config.toml
num_attention_heads = 12
num_key_value_heads = 12
vocab_size = 8192
hidden_act = "tanh_gelu"
norm = "layernorm"
parallel_block = false
init_std_qkv = 0.0262
init_std_up = 0.0262
init_std_down = 0.00655
optimizer = "ademamix"
learning_rate = 0.000213
decay_fraction = 0.924
final_lr_fraction = 0.1
batch_tokens = 131072
max_seq_len = 384
MLP neurons of a small language model. Each row is named by its layer, matrix (down: output weights) and neuron, and shows model dimensions 432-559. Each number is 128 + 24 x the weight over its row's rms, rounded and kept within 0 to 255.
After each neuron's rows, "fires before" lists the tokens most often just after its 100 highest values on Wikipedia text that the model never trained on. A number after a token or word is its count.

L4.down404 [137 147  94 124 114 127 126 109 161 123 138  82 124 111 139 128 118 129  86 132 117 110 130  93  98 106 169 156 113 124 136 132 109 107 165 133  79 134 153 122 115 146 108 145 120 126 120 163 161 119 141 135 140 119 138 128 149  92 100 116 131  99 113 149 120 137  77 143 148 168 150 122 140 130 114  65 136 147 175 112 105 138 138 100 134 138  99 186 121  91  95 121 186 103  86  90 108 120 146 122 181 151 117 118 103 104 119 146 149 145 119 105 107 138 150 161 128 110 142 128 123 144 137 135 160 103 123 123]
fires before: "," 25, " is" 10, ":" 10, " that" 8, " |" 7, "s" 4

L4.down158 [139 169 122 110 141 109 122 111 120 152 195 118 143 135 141 115 108 126 132 137 120 150 114 128 129 158 125 154 143 153  94 141 120 134 115 132 148 105 138 131  94 125 131 105 121 157 164  93 199 147 132 126 150 131 146 132 123 136 131 137 123 100 126 173 110  91 147 145 151 173 125 134 104 160 104 118 111 150 130 133 135 197 103 109 132 153  99 142 145  90 118 140 100 141 107 143 125 137 136 128 138 127 125 105  83 128 131  86 113 177 102 121 118 109 138 104 170 118 122 147 108 109 151 157 101  99 157 129]
fires before: "," 20, "–" 15, ")" 11, ":" 6

L4.down815 [186  88 131 111 131 119 128 123 126 136 154 127 123 192 103 112 159  97 134 115 127 122 165 172 153 117  83 107 115 129 127 159 106 112 157  97 114  88 167 107 146  97 157 149 136 145 181 114 110 124 123 136 105 105 127 100 128 131 106 147 127 136 111 116 132 104 134 158 161 104 144 156 140 151 109 133 124  76 132 155  83 116 137 148 148 168 104 142 155 142 149 149 146  93 139  79  95 140 126  95 102 127 138 125 152 137 129 147  93 134 160 161 136 127 137 123 169 105 141 162 138 148 171 110 164 118 138 133]
fires before: "-" 40, "|" 9, " of" 8, "=" 6

L4.down1379 [120  99 121 136 143 166 132  91 103 118 119 127 139 147 124 135 152  94 123 134 154 143 121  98 133 129 127 158 122 125 125 110 127 144 133 139  96 108 173 142 141 168 131  97 124  97 149 100 125 132 114 154 100 154 139 138 147 162 111  72 110 132 126 128 135 133 109 118  93 113 143  90 157 149 114 144  75 152 137 150 120 130 110 128 100 131 121 154 144  95  99 121 110 124 103 113 146 140 106 116 107 127 130  95 107 135 120 152 113 124 141 100 141 142  96 102 130 112 110 162  83 138 119 112 109 154 148 164]
fires before: "-" 54, "|" 20, "s" 4

L4.down2465 [120 122 103  81 135 100 141 133 143  97 139 111 135  88 125 103  77 100 125 174 126 142 129 141 125 120 131 135 173 136 114 143 122  78 126 138 160 123  78 148 155 117 117 119 117 115 148 154 160  98 100 132 128 124 107 136 127 114 121 120 130 141 123 120  91 166 109  70 157 152 156 144 115 134 127 130 158 197 129 112 150 151 152 122 154  89 112 146  73 130 127 167 110 163  99 139 121 103 133 166 117 179 166 128 125 143 130 136 142 150 126 152 144 130 147 138  78 133 146 110 185 141  82 178 145 102 131 146]
fires before: "," 76, " |" 8, " the" 4

L4.down2596 [114 155 117 127 130 117 122 132  87 165 109 176 136 136 128 114 157 109  86 144 141  82 105 121 123 151 158  82  79 109 149 141 124 152 133 157 134 109 121 118 168 130  98 166 111 133 135 109 131 154 105 116 135 106  96 147 150 138 152 163 133 168 155 140 101 117 127  96  95 149 133 127 146 109 107  70 131 147 137 108 117 117  81 149 137 162  86 104 129 130 145 112 112 123  88 138 106 121 118 109 104 114 126 100 167 141  85 115 149 138 152 111 103 156 104 111 113 162 125  98 193 152 113 142 111 117 111 148]
fires before: " |" 39, "\n" 15, "\n\n" 6, "/" 5

L4.down2609 [156 140 138 133 110 134 148 141 118 122 119 112 155 125 112 111 142 120 152 159 118 179  86 130 116 118 139 147 125  84 113 139 153  77 135 150 151  95 164 151 119 119 139 138 142 137 125 144 139 139 128 126 164 127 100 130 146 137  84 149 124 128 162 147 117 167 130  92 108 104 161 139 118  97 154 147 129 128  97 133  65 107 105  94 137 143 122 170 100 142 157 166 156 121 102 129  86 120 153  92 167 139 123 142  66 157 125 150 147 132 150 147 106 127 112 138 186 129  66 114 135 153 134 116 160 101 143 102]
fires before: " |" 87, "=" 5

L4.down2182 [121 179 139 114 158 125 135 101 108 149 186 137 131 153 156 131 151 122 137 118 123  58 140 134 100 115 111  97 142 141 164 124  75  98 151 106 122 106 149 154 139 140 129 154 142 117 142 128 109 172 117 152 125 126 131 137 153 121 131 120 102 140  93 117 123 139 138 140 153 129 127 115 115 134 121 115 171 121 132 172 126 118 110 132 179 137  90  94  89 134 120 195 114 143 123 134 118 140 114 159 114  95 158  99 149 141 149 155 109 149 113 122 110 133 150  57 144  64 115 142 136 151  96  70 126 127 141 142]
fires before: "-" 57, " War" 5

L4.down2630 [121 126 123 158 127 135 156 135 102  86 156 116 147 129  94 181 137  98  95 152  78  77  89 144 106 133 120 160 152  98 123 114 123 137 144 146 132 134  65 129  81  99  88 150 124 124  98 101 125 129  86 138 152 123 126 113 130 140 123 146 142 135 155 132  98 109 151 108 149 126 150 166 136 135 126 187 117 105 161  72 132 141 158 145 139 165 152 124 122 161 171 141 126  91 123 160  87 111 150 120 117 162 102 134 180 110 162 129 114 145 118 136 140 144 151  98 139 124 131 117 190 149 153 161 116 100 132 100]
fires before: "=" 52, "\n" 32, "\n\n" 10

L4.down807 [115 113 139 137 158 131 116  98 127  79 107 104  89 138 122 161 125 145 162 152 146 102 123 160 138  92 129 134 127 120 134 133  92 149 186 125 108 155 128 105 116 143  92  94 157 152 116 117 118 172 127 150  95 111 154  79 104 116 126 156 132 104 114 136 137 120 127 141 130 111  61 123 137 137 133 136 135 168 156 125  99 144 152 154 143 117 109  86 115 129  98 118  73 141 135 146 137 135 145 109 105 125 154 132  97 104 124 133 121 160 153 139 169 132  89 118 108 149 138 113 132 149 122 167  83 133 113 103]
fires before: " |" 49, " of" 7, "," 5, "." 5

L4.down633 [117 118 116 135  91 162 113 116  85 117 149 115 134 134 163 171 157 138 135 119 127 129 123 152 102 135 130 162  95  96 177 150 173  81 132 119 153 110 158 110  88 149  64  96 123 131 147 156 128 129  61 125 110  77 157 131 172 147 132 124 110 129  95 151 129 122 109 144 162  98 151 155 121 138 129  93 122 116  92 109  85 137 155  96 148 106 126 159 115 117 136  61  92 135 112 140  99 116 119 168 111 106 111 123 187 170 149 136 155 165 144 130 132 126  91 125 113 106 100 140 180 135  88 149 128 111 119  98]
fires before: "," 35, " and" 30, " |" 7, ")" 6, " the" 5

L4.down2466 [ 90  95 134 111 123 155 112 116 109  98 144 115 164 101 171 181 115 144  92 114  72  78 124 111 114 141 147 138 147 142 100 167 175 134 156  99 142 133 149 149 114 143 171 159 150 114 152 142 112 131  74 129 147 136 152 143 136 105 150 157 106 103 152 129 140  94  71 105 163 136 116 148 146 180 142 135 119 113 115 133 184 124 141  90  89 121 119 179 151 127 102 105  91  83 150 137 125 121 111 139 177 152 114 160 100 150 153 110 141 150 142 173  99 161 103 143 133  95 146  81 124 123  99 175 174 182 141 131]
fires before: ";" 48, ")" 6, " |" 5, "\n" 4

L4.down2077 [123 111  66  94 126 120 101 124 114 112 109 134 142 115 113 138 115 105 128 135 108 128  95  98  90 115 120 128 130 150  98 128 116 116 137 140 126 132 181 146 172 143 120 115 142 117 126 101 157 114 104 126 139 147 118 114  99 137 161 101 121 112 132 133 141 114 109 178 124 120 112 155 101 108 148 136  86 142 138 104 126 148 145 131 104  91 162 138  87 136 134 147 182  96 123 138 126  95  96 121  91 148 106  99 149 110 113 143 111 146 115 134  92 169 152 101 149 101 160 120 162 154 126 121 134 116 121 129]
fires before: "." 47, "-" 8, " —" 4

L4.down1203 [121 170 147 139  99  87 130 104 136 116 124  91 118 160 164 169 154 151 134 165 130 120 121 123 155 143  89 152 117 133 133 102 117 117  99 110 128 115 162  90 153 103 132 111 124  96 130 152 127 110 184 166 119 125 113 115  89 115 138 146 143 129 132  87 152 159 115 141 122  94 156 149  89  77 164 100 136 107 151 121 149 109  94 123 114  95 150 168  99 113 162 152 182 132 123 140 141 115 145 115 133 135 117  88 144 126 110 125 170 141 117 106 162 111 159 108 141 140 152 147 128 115 121 124 129 150 145 198]
fires before: "-" 78

L4.down2303 [127 111 110 142 123  90 108 102 125  91 150 194  85 120 134  95 148 190 163 148 138 111 151 147 113  83 110 160 153 149 105 142 111 136 156 101 130 133 111 161 124 130 131 153 148 144 153 102 162 137 163 119 139 144 147 158 113 118  94 102 111 109 134 149  95 108 181 146 187 174 153 126 133 117 123 120 122 106 142 161 137 106 121 124 121 150 162 144 125 147  79 145 136 109 122 110 134 121  78 133 136 181 102 144 145 110 125 174 109 123 143  84 134 173 126 168 160  93  85 136 173 129 118 171  96 112 120 154]
fires before: "\n" 37, "," 20, " |" 11, "." 7, ";" 6

L4.down673 [124 129  91 133 143 121 134 140 116  86 141 138  93 142 135  78 107 142 160 117 129 108 148  76 134 101 149 129 187  77 142  91 135  88 122 139 123 122 118 150 111 112 153  87 125 142 116 116 144 149 159 114 152 149 140 132 100  92 150 121 147 140 101 176 124 107 123  91 112 103 114 111 118 138 124 132 114 145 111 130 148 128 156  98 169  85 106 158  68 101 135 144 129 111 145 176  96 125 116 162 161 144 133 113 114 138 143  98  88 124 123 175 118 121 120 154 155 116 140 141 184 154 168 110 104 112  75 132]
fires before: " |" 49, ":" 5, "=" 5

L4.down2763 [136 117 153 155 161 102 137 130 129 106 136 147 142 110 118 129 117  98 143 136 150 143  95 126 174 141 153 144 143 135 108 137 148 135 136 140 149 134 133 141 125 108 195 174 188 115 104 155 142 105 111  93 164 127 154 126 119 145 130 119 182 122  79  78 133 122  93 158 147 120  92 117 122 144 137 126 118 172 163  89 155 148 122 136 104 102 152 139 133 128 113 131 133  88 144 133 135 136 128  96 132 145 119 105 140 112 171 111 149 111 128 177  82 133  90 106 121 126 141 114 139 141 162 162 115 144 158 119]
fires before: "s" 57, "." 5, "," 4

L4.down1548 [104  93 125 171 120 109 101  90 155 130  94 165 129 143 155 144 136 153 111 128 145 124 174 115  92  99  85 147 149 163 149 129 111  99 136 114 129 141 127 130 161 104 128 128 120  91 140 145 149 136 128 126 116 119 108 133 135 125 120 109 168  95 112 142 133  94 112 139 135 122  91 113 151 134 110 145 107 146  92 117 163 179 153 118 127 130 148 102 176 154 138 132 123  99  91 125 148 135 151 145 102 107  78 133 152 130  99 120 111  89 117 127 182 130 114 134 133 126 121 123 131 163 134 127 136 128 141 144]
fires before: "-" 63, "|" 6

L4.down2306 [150 120 149  93 125 125 137 130 144 149 129 100 100 107 169  98 116  90 108 131 106 158 138  85 130  87 129 146 129 112 112 145 151 145 108 127 178  99 145  89 138 127 219 151 186 127 162 136 152 107 121 116 149 167 131 111 126  79 132  83 111 107 110 164 146 119 136 147 141 114 139 108  92 125 113 137 127 119 126 140 116 159  95 178 125 138 143 123 134 102 116 144 118 127 150 113  92 169 123 162  77 129  96  93 119 140 105 135 109 108 139 159 122 142 149 180 110 121 153 114 146 116  83 172 169 143 129 129]
fires before: "." 61, " |" 8

L4.down2966 [140 171 122 106 159 129  95  70 152 153  98 129 136  81 156 120 117 124  75 138 115 176 137 115  97 116 162 127 154 113 143 106 117 137 116 186 121 109  99 143 182 168 168 152 138 138 138 127 102  96 173 106 114 140 134 141 128 103 102 114 108 167  96 112 107 132 176 130 146 103  88  80 136 138 130 130 145 129 149  91 133 116  95 136 151 145 150  49 151 157 124 148  93 101 119 135 138  76 119 129 131  95 131 120 156 139 108 155 122 142 100  93 124 163 161  93  76 185 170 133 146 152 130 102 124 140 162 129]
fires before: "=" 26, " (" 20, " =" 9, "." 9, " and" 5

L4.down2736 [135 130 115 165 123 120 104  99  94 146 114 179 107 143 148 129 137 155 119 142  94 163 126 173 128 115  87 153 130 159  93 134 112  90 118 128 120 151 135  98 159 114 103  94 144 129 146 144 155 107 133 101 123 132 111 127 143 106 130 129 128 122 116 141 164 140 112 141 127 161  84 143 124 118 101 123 143 105 119 134 113 133  55  85  78 119 128 170 134 148 115 118 131 101 128 127  99 112 120 119 152 143 145 121 130 150 108 101 117 104 160  91 129 169  80  96 131 143  88 113 160 160 102 130 114 114 133  91]
fires before: "-" 34, ")" 24, "\n" 4

L4.down1399 [125 113 137 145 153 103 101 140 114 107 157 133 114 137 153 107 138 148 128 167 145 150 115 119  57 133 138 116 131 134 149 141 150 119 118 122 109  48 160 132  81 129 144 127 116 134 141 137 130 168 111  88 123 128 152 104 113 163 103  64  74 127 122 144 152 128 148 137 117 126 188 175 107 162 148  75 128 133 113 134 117 159 148  94  94 146 119 152 145 177 110  97 112 127 144 129 133 163 111 118  93 123 132 159 125 117 148 143 135 117 152 102 161 112 105 138 128 103 129 141  84 132  87 137 135  94 142 105]
fires before: " |" 30, "s" 12, ":" 9, " of" 4

L4.down2449 [121 161 129 132 109 169 121  72 134 155  80 102 131 138 152 130 130 109 139 132  99  75 110 128 121 115 130 144 116 123 118 149 107 143 149 126 103 107 165 142 145 125  99  76 119 168 117 136 116 123  92 111 135 144 113 131 159  50 149 162 115 113 115 147 104 133 141 102 169  93 138 132 115 122 125  94 156 183  83 165 138 135 149 101 100 118 103 118 118 143 135 116 133 156  65 142  85  93 149 105  88 148 116 146 169 141 190  97 133  96 105 130 124 113 107 181 104 103 103 119 157 161 130 137 103 137  58 137]
fires before: "." 22, "," 22, "\n" 9, "\n\n" 7, " (" 4

L4.down1200 [115 158  94 146 138 153 139 102 131 134 101 134 116 100 135 144 146 105 142 128 141 110 152 134 184 126 143 102 139 126 127 127  81 108 108 116  54 147 140 127 134 119 118 168 128 131 145 118 116 127 193 109 119 136 103  80 120 116 158 121 135 103 109 114 133 117 154 165 134 158 118 138 144  96 135 136 107 147 119 168 115  63 143 113 148 136 119  97 171  82 137 169 140 104 117 106 144  79 126 111 164 145 125 116 113 170  89 105 121 107 109 126 101 129 109 146 146 108  88 151 112 152 125  68 130  78 166 153]
fires before: " |" 53

L4.down2813 [156  96 170 139 143  92 114 131 116 135 113 143 149 148 120 129 122 112 150 102 118 162 114 182 167 143 116 162 168 137  95 146 129 126 110 137 173  96 152 150 100  67 138 154 136 143 125 168 166 123 113 135 129 118 103 143 152  88 130 121 142 165  88 127 128  95  93 140 137 119 120 135 139  96 112 123 131 152 107 124  90 130 123 136  97 109 106 114 141 113 133 135 135 135 139 109 130 125 141 112 160 120 122 136 134 124 108 167 145 146  97 153 107 127 175 121 157 137 121 154 119 110 100 106 137 148 143  91]
fires before: "=" 36, "." 14, "\n\n" 13, "\n" 6, " |" 5, ";" 4

L4.down1098 [117  72 119 112 100 163 100 147  81 135 143 152  87 126 112 138 113 122 134 134 107 170  97 109 127 120  76 105 140 134 154 127 134 141 117  66 107 101 143 105  98  96 156 125 117 134 136 118 130 114 120 150  99 134 161 124 187 159 118 132 157  93 153 114 131 126 125  92 124 158 174 105 136 154  76 118 146 143  95 141 147 151 139  97 121 156 147 147 162 107 106 121 122 116 120 120  91 143 132 131 114 120 138 101 115 143  91 128  95  84  91 123 144 148 170 139 104 111  98 118 127 138 119  99 100 120  98 139]
fires before: "=" 27, "|" 15, " to" 13, "uc" 4, " the" 4, " that" 4

L4.down1414 [121 151 121  63 125  81 141 115 154 150 119 132 148 123 107 149  95 131 130  94 124  91 129 173 167 137 141 166 171 105 136 130 105 173  93 108 127 158 139 153 116 156 102 139 145 159 109 135 110 124 150 125 120 163 147  86 143 108 113 181 144 146 117 139 150 108 133 125 170 132  97 136 116 126 106 129 131 113 114  91 114 148  99 118 123 138 104  81 143 101 139 147 161 109 123 144  63 109 144 101 135 128 152 116 134 141 132 105 107 124  97 107  73 111 130 133 143 120 145 123 137 160 168 112 136 110 139 120]
fires before: "=" 64, "." 9, "\n" 9, "\n\n" 6, " of" 5

L4.down1979 [114  91 121 152  95  94 145  88 103 113  99 117 106 122 162 137 130 135 112 154 154 142 149 136 144 100 122  98  87 114 118 120 104  90 143 137 126 165 115 117 106 148 138 137 121 107 125 105 135 117 107 147 188 112 172 117 133  67 150 107 149 166 145 141 142 152 167 114  99 125 131 146 125 118 148 130 162 112 132 175 124 158 106 138 128  88 158 185 133 147 130 161  99 130 123 117  71 162 131 131 177 129 173 123  89 133 102 172 146 109 192  96 109 114 139  89 157 150 122 128 140 175 107 150 135 106 107 102]
fires before: "|" 48, " |" 8, "," 6, "y" 5

L4.down2095 [104 104 164  95 177  99 128 107 124  98 129 135 156 142 128 103 141 116 106 125 108  28 124 141 138 145 138 109 138 120  95  98 113  70  90 114 138 100 140 148 113 144 156 110 138 141  99 135 118 135 173 147 137  91 121  93  86  96 108 110 161 106 120 126 137 161 121 145 184 172 149 126 128 143 134  95 139 147 101 126 145 129  85 136 117 142 113 158 144 138 126 142 101  93 140 107  87 124 151 157 153 107 111 123 117 123 112 155 140 150 118 176 130 130 122 127 122 104 125 154 138 162 129 144 165 138 126 103]
fires before: ";" 49, " |" 16, " (" 7

L4.down2945 [164 112 100 106 141  98 113 113 151 132 109 117 123  88 129 117 105 149 114 133 134 119 122 134 146 137 115 131 137 116  94 121 130 139 124 138 155 101 115 187 146 124 116 118 164 123 126 116 142  92 105 126 144 115 114 137  82  92 160 126 133  87 132 113 156 108 121 111 103 137 139 150 162 168 119 108 107 123 180 134 174 135 176 125 124 144 137 109 107  94 156 138 130 146 140 139 121 162 119 127 154 136 118 133 169 169 156  96 138  94 116 133 113 125 142 132  91  88 129 173  89 121 153 150 132 133 132  98]
fires before: "=" 58, " the" 4, "\n" 4

L4.down2741 [141 100 164 115  96 154 118  95 145 132 153 123 160 138 121 111 103 161  81 100 105 112 127 123 134 155 145 140 119  96 109 114 136 105 169 141 115 147  86 132 132  81 118 147 181 109 147 127 122 127  80 138 140 102 128 128 148 144  74 147 132 147  95 132 116  89 137 134 111 122 119 133 148 134 124  99 142 134 167 114 118 122 145 138 109 137 110 157 128 134 153 145 164 136  87 115 104 110  82 113 123 147 111 128 132 112 114 107 113 107 156 124 176 151 132 165 101 148 126 124 153 102 137 143 124 135  95 140]
fires before: "=" 60

L4.down1524 [119 157 134 169 117 141 131 122 117 122 153 167 173 109 143 132 108 111 100 135 152 164 121 155  94 116 129 142 102 154 172  98 129 121 144 166 145 135 149 155 137 111 137 132  68 156 125  68 122 120 102 131  99 164 106 131 104 122 164 142 144 116 155 104 127 133 137 108 146 130 138 146 127 102 146 142 133 134 138 152 126 128 131 124 118 105  95  80 148 137 167 145 135 140  94 149 112 117 134 136 139 149 129 186 121 130 155 145 117 107  92 175  81 148 139 164  72 135  97 133 148 152 138 169 155 106 126 126]
fires before: " |" 41, " ." 9, "." 6

L4.down595 [111 127 106 158 111 161 116  98 137 124 138 123 110 157 155 136 162 140 105 127 163 102 176 163 109 131 113 122 116 107 137 130 146 157 180 146 143 132 143 114 140 152 105 183 119 147 137 119 123 148 144 127 112 145 198 125 127 114 148 143 130 152 106 148 135 119 124 119 155 143 110 117 165 143 103 102 143 155 144 123 160 129 118 120 121 139 119 111 170 118 132 137 110 115 117 127 141 129 125 118 134 128 124 117 126 144 116 100 136  96 133 104 115 162 110 109 147 123 139 108 116 135 119 137 111  78 132 138]
fires before: "|" 45, "-" 19, " |" 10

L4.down2628 [155 128 114 138 151 153 116 129 129 107 132 100 135 125 162 142 125 128 141 146 148 122 146 161  92 149 146 142 111 131 103 125 111 151 163 110 128 125 140 165 164  89 120 126 141 163  52 125 149 146 136 103 121 133 115 175  98 127 187 141 139 122 143 141  88 115 146 157 189  98 119 174 120  98 133 120 172  86 116 182  87 144 149 117  85 119  96 146 153 143 126  89 135 137 132 123 133 147 111 103 130 176 144  99 185 127 149 149 127 127 163 159 135 156 126 165 115  87 137 159  89 146 120 172 146 128 101 124]
fires before: "|" 49, " |" 8, "A" 4

L4.down1940 [147 153  72 134 145 137  95 138 149 140  85 174 109 146 162  91 138 104 127 160 130 133 171 113 138 124 137  95 130 131 123  98 102 147 122  93 151 131 113 161  86 130 103 122 159  95 102 107 130 134 143 130 135 100 183 167 114 165 143 145 100 120 123 129 160 150 121 158 129  90 172 121 119  69  89 136 111 126 155 142 159 141  97 108 101 179 142 141 193  79 163 129 132  58 129 114 127 104 147 135 121 154 126 104 132  98 116 130 151 150 117 143 138 131 162 116  96 146 133 196 115 121 148 116  87 116 120 108]
fires before: "-" 63, "|" 37

L4.down3058 [118 117 165 124 123 134  86 102 148 103 116  80 126 133 166 124 132 110 115 123 166 101 122 120  74 191 124 153 119  88 166 126 142 134 114 104 143 128 131  97 115 109 144 185 178 137 164 130 124  91 172 108 174 147  95 123 112  96 161 142 123 129 187 147 119 154  88 142 115  93 117 164 143 173 136 132 132 136 135 129 146 144 145 135 143 141 151 106 135 126 117  92 150 100 112 139 109 125 135  98 122 140  96 173  94 133  98 129 132 127 150 129 124 114 123 107 141 129 130 148 110 104 130  96 119 121 167 164]
fires before: "0" 19, "1" 16, "3" 7, "2" 7, " 2" 5, "-" 4

L4.down572 [148 197 120 136 148 132 148  71 164 172 153 104 123 100 136 105 123 119  91 142 147 114 133 136 151  89  99  90 143 143 125 140 103 121 143 168 136 142 135 120 151 153 136 133 137 122 149 122 169 103 154 103 156 150 119 123 147 130 138 153 154 104 110 130 131 131 111 156 115 138  70 141 120 104 101 160 152 118 135 142  83 124 132 155 102 132 142 110 147 135 107 126 147 140 150 102 128 126 158 131 143 119 139 136 130 122 130 140 128  75 105 119 115 173 141  85 116 137 114 137 116 151 125 111 148 121 113  92]
fires before: "-" 98

L4.down177 [127 156 115 154 167  87 106  92 111 141 164 179 111 135 133 149 130 128 100  98 147 121 104 107 183 156 122 111 132 137  98  81 127 155 121  98 100 148 133 115 140 139 149 145  85 165 144  97 124 110 153 139  85 123 119 124 107 139  82  81 117 115 100 136 140 182 134 164 125 143 114 121 100 121 163 152 120 134 124 133 122 119 180 144 142 123 145 139 126 112 144 144 143 100 101  71 107 145  88 169 111 164 163 113 115 115  74 164  82 135 124 114 164  92 139 147 166 108  91 147 100 133 142  78 172 122 180  91]
fires before: "\n" 33, ";" 16, " |" 8, "|" 7, " in" 5, "." 4

L4.down1619 [148 133 106 101 147 121 140 110 116  93  99 154 128 114  92 140 177 102 146 164 145 127 122 146 151 106 131  86 113 186 132 162 112 103 162  95 136 120 124 119 146 101 117 147  97 128 166 151 125 102 123 127 113 157 164 139 112 125 153  95 128 147 141 147 141 106 118 181 136 115 118 121 130 159 131 172  88 151 102 166 125 163  63 179 117  95 135 138 162 137 156 108 151 137 118 138 134 133 150 104 133 188 121 120 114 113 157  92 125 122 123 146 106 163 137  99 160 136 122 138 122 118 116 129 152 121 152  82]
fires before: "ed" 17, "s" 17, "d" 12, " was" 4

L4.down1637 [135 144  97 139 123 170  92 167 149 131  91 121 143 142 187 144 143 103 153 125  99 162 125 111 107 118 113 137 130 133 141 142 107 162  80 100 129  87  96 130 110 148 121 100 139  97  85 136 154 153 122 126 120 131 102 118 144 156 111 146 119 109 129 121 134 163 113 158 132 106 127  85 111 119 155  98 127 126 141 161 120 118 116 101 143 139  87 117 117 141 119 147  98  99  70  99 105 185 118 124 124 130 131 103 130 163 106 176 130 109 145  86 109 138 142 124 155 116 141 134 110 151 144 143 142 134  93 134]
fires before: " |" 22, "," 11, ")" 11, "|" 10, "SA" 7, "\n" 6

L4.down1137 [133 157 183 146 132 118 107 108 101 130 127 115  90 140 139 120 119 130 111 115 129 131 120  72 172 147 156 121 148 147 118  73  85 104 137 134 110 187 170 158 127 153 138 150 102 137 144 122 142 142 116  98 130 151  84 149 106 125 142 115 145 143 142 127  90 142 116 116  98 111  87 141  99 143 100 108 105 152 127 125 137 102 106 145 164 127 134 101 127 154 141 126 162 103 150 101 109 136 122 150 131 117 114  93 186 133 153 145 130 145 109 118  99 124 106 148 124 147 134 149 125 119 135 154 155 126 149  80]
fires before: "s" 33, "d" 9, "nt" 4, "." 4, ";" 4

L4.down722 [140 153  87 106 152 132 120  82 137 103 131 116 104 136 136 116 147 138 146 152 164 144  97 146 122 149 124 129 135 176  98 165  86 104 161 138  99 133 187 108 139 105 109 152 118 109 169 136 118 112 121  74 113 118 128 123 122 121 154 170 149 110 116 134  76 125 122 150 127  95 124 122 158 108 108  85 205 133 139 148 106 157 126 121 160 133 136 127 112 169 159 136 170 107 150  97 150  89 107 148 136 109 119 154 104 117 134  95 110 127 148 167 105 156 128 121 127 157 116 109 181 157  98 136 105 124 136 109]
fires before: "-" 80

L4.down1651 [123 139 147 120 146 150 102  95 137 164 106 123 100 142 151 147 120 113 114 120 131 137 108 139 157 114 177 136 126 157 152 117  96 109 141 129  97 104  86 153 129 139 157 124 163 134 149  93 120 126 135 123 132 146 138 117 135 127 120  80  95 102 142 156 150 117 117 115  95 120 146 136 174 122 143 120 144  91 151 122 105 130 143 128  99 130 163 169 169 150 107 133 168 174 100  88 144 144 143 159 132 112 113 143 149 104 127 136 123 101 115  84  67 137 175 127 108 130 126 170 107 144 141 108 144 184 137 164]
fires before: "-" 49, "." 7, " (" 7, " -" 7

L4.down1674 [102 104 159 141 101  75  93 101 137 133  65 138 142 145 133 166 134 146 107 100 133 129 180 124 116 161 161 111 142 154 111 120 171 144 134 144 128 113 128 157  95 179 143 136 129 138 151 118 132 115 115 136 121 174 171 106 111 141 125 150 122 117  86 119 126 147  89 158 112 115 144 133 115  86 100 139 155  96 119 161  99 125 154 106 126 142 141 118 129 127 132 103 133  93 107 118 153 134 143 129 131 121 127 110 133  89 127 145 167 127 127 110 145 105 139 149 136 120 179 129 106 106 115  74 100 106 133 154]
fires before: "-" 50, " the" 4

L4.down434 [177 114 122 121 160 133 132  90 145 121 141 111 152  90 154  98 132 167 157 108 134 122 115  92 158 142 111  74 157 134 109 145 174  90 133 141 108  76 136 141  90 151 156 118 116 168 173 140 151 122 134 140 124 128 134 124 143  96 133 102 140 140 139 152 137 129  85 133 155 122 113 130 148 124 165 133 115  97 103 111 160 105 108 108 113 128 125 114 120  97 129 152 160 135  97  76 108 105 127 185 132 122 142 103  95 137 144 142 127 154 137 154 114 112 141 126 135 151 123 150 119 134 113 116 122 160 105  82]
fires before: "," 29, " that" 19, " the" 12, " it" 7, " \"" 6, ":" 4

L4.down1610 [111  95 129 116 154 148 124  79 106 115 136  83 120 128 135 124 153 138 108 176 112 127 141 113 175 154 104 116 176 114 151 101 116 146 157 130 126 147 133 123 123 151 127 115 126 115 162 110 114 135 153 119 166 157 139 136  87 155 154 143 156 123 174 124 170 102 128 153 149 105 148 124 106 125 122  88 144 104 123 198  95  91 133  93 120 119  91 142 115 121 111 138 105  93 170 146 110 141 165 166 152 113 123 103  85 113 117 139 155 145 158 165  99 135  83 114 149 146 137 163 127 138 145 144 112  95 136  88]
fires before: "|" 53

L4.down1318 [ 85 147 121 107 117 100 131 143 153 147 157 139 169  78 154 132 166 148 114 124 130  84 130 118 138 163 115 113 114 103 118  80 118 148  97 155  89 146 136 139 120 143 157 140 117 119 127  95 138 157 120 148 146 154 142 121  72 127 130 113  89 139 120 143 138 126 116 136 132 132 154 163 109 121 143 122 136 132 132 108  91  67  97 161 139 148 129 127 154 169 107 147 133 119 100 124 130 134 168 144 144  99 130  91 125 157 101 148 163  99 136 112 135 126 134 139 166 141 146 138 139 118 150 149 115 104 134  97]
fires before: " -" 20, "-" 17, "|" 12, "\n" 6, "}" 5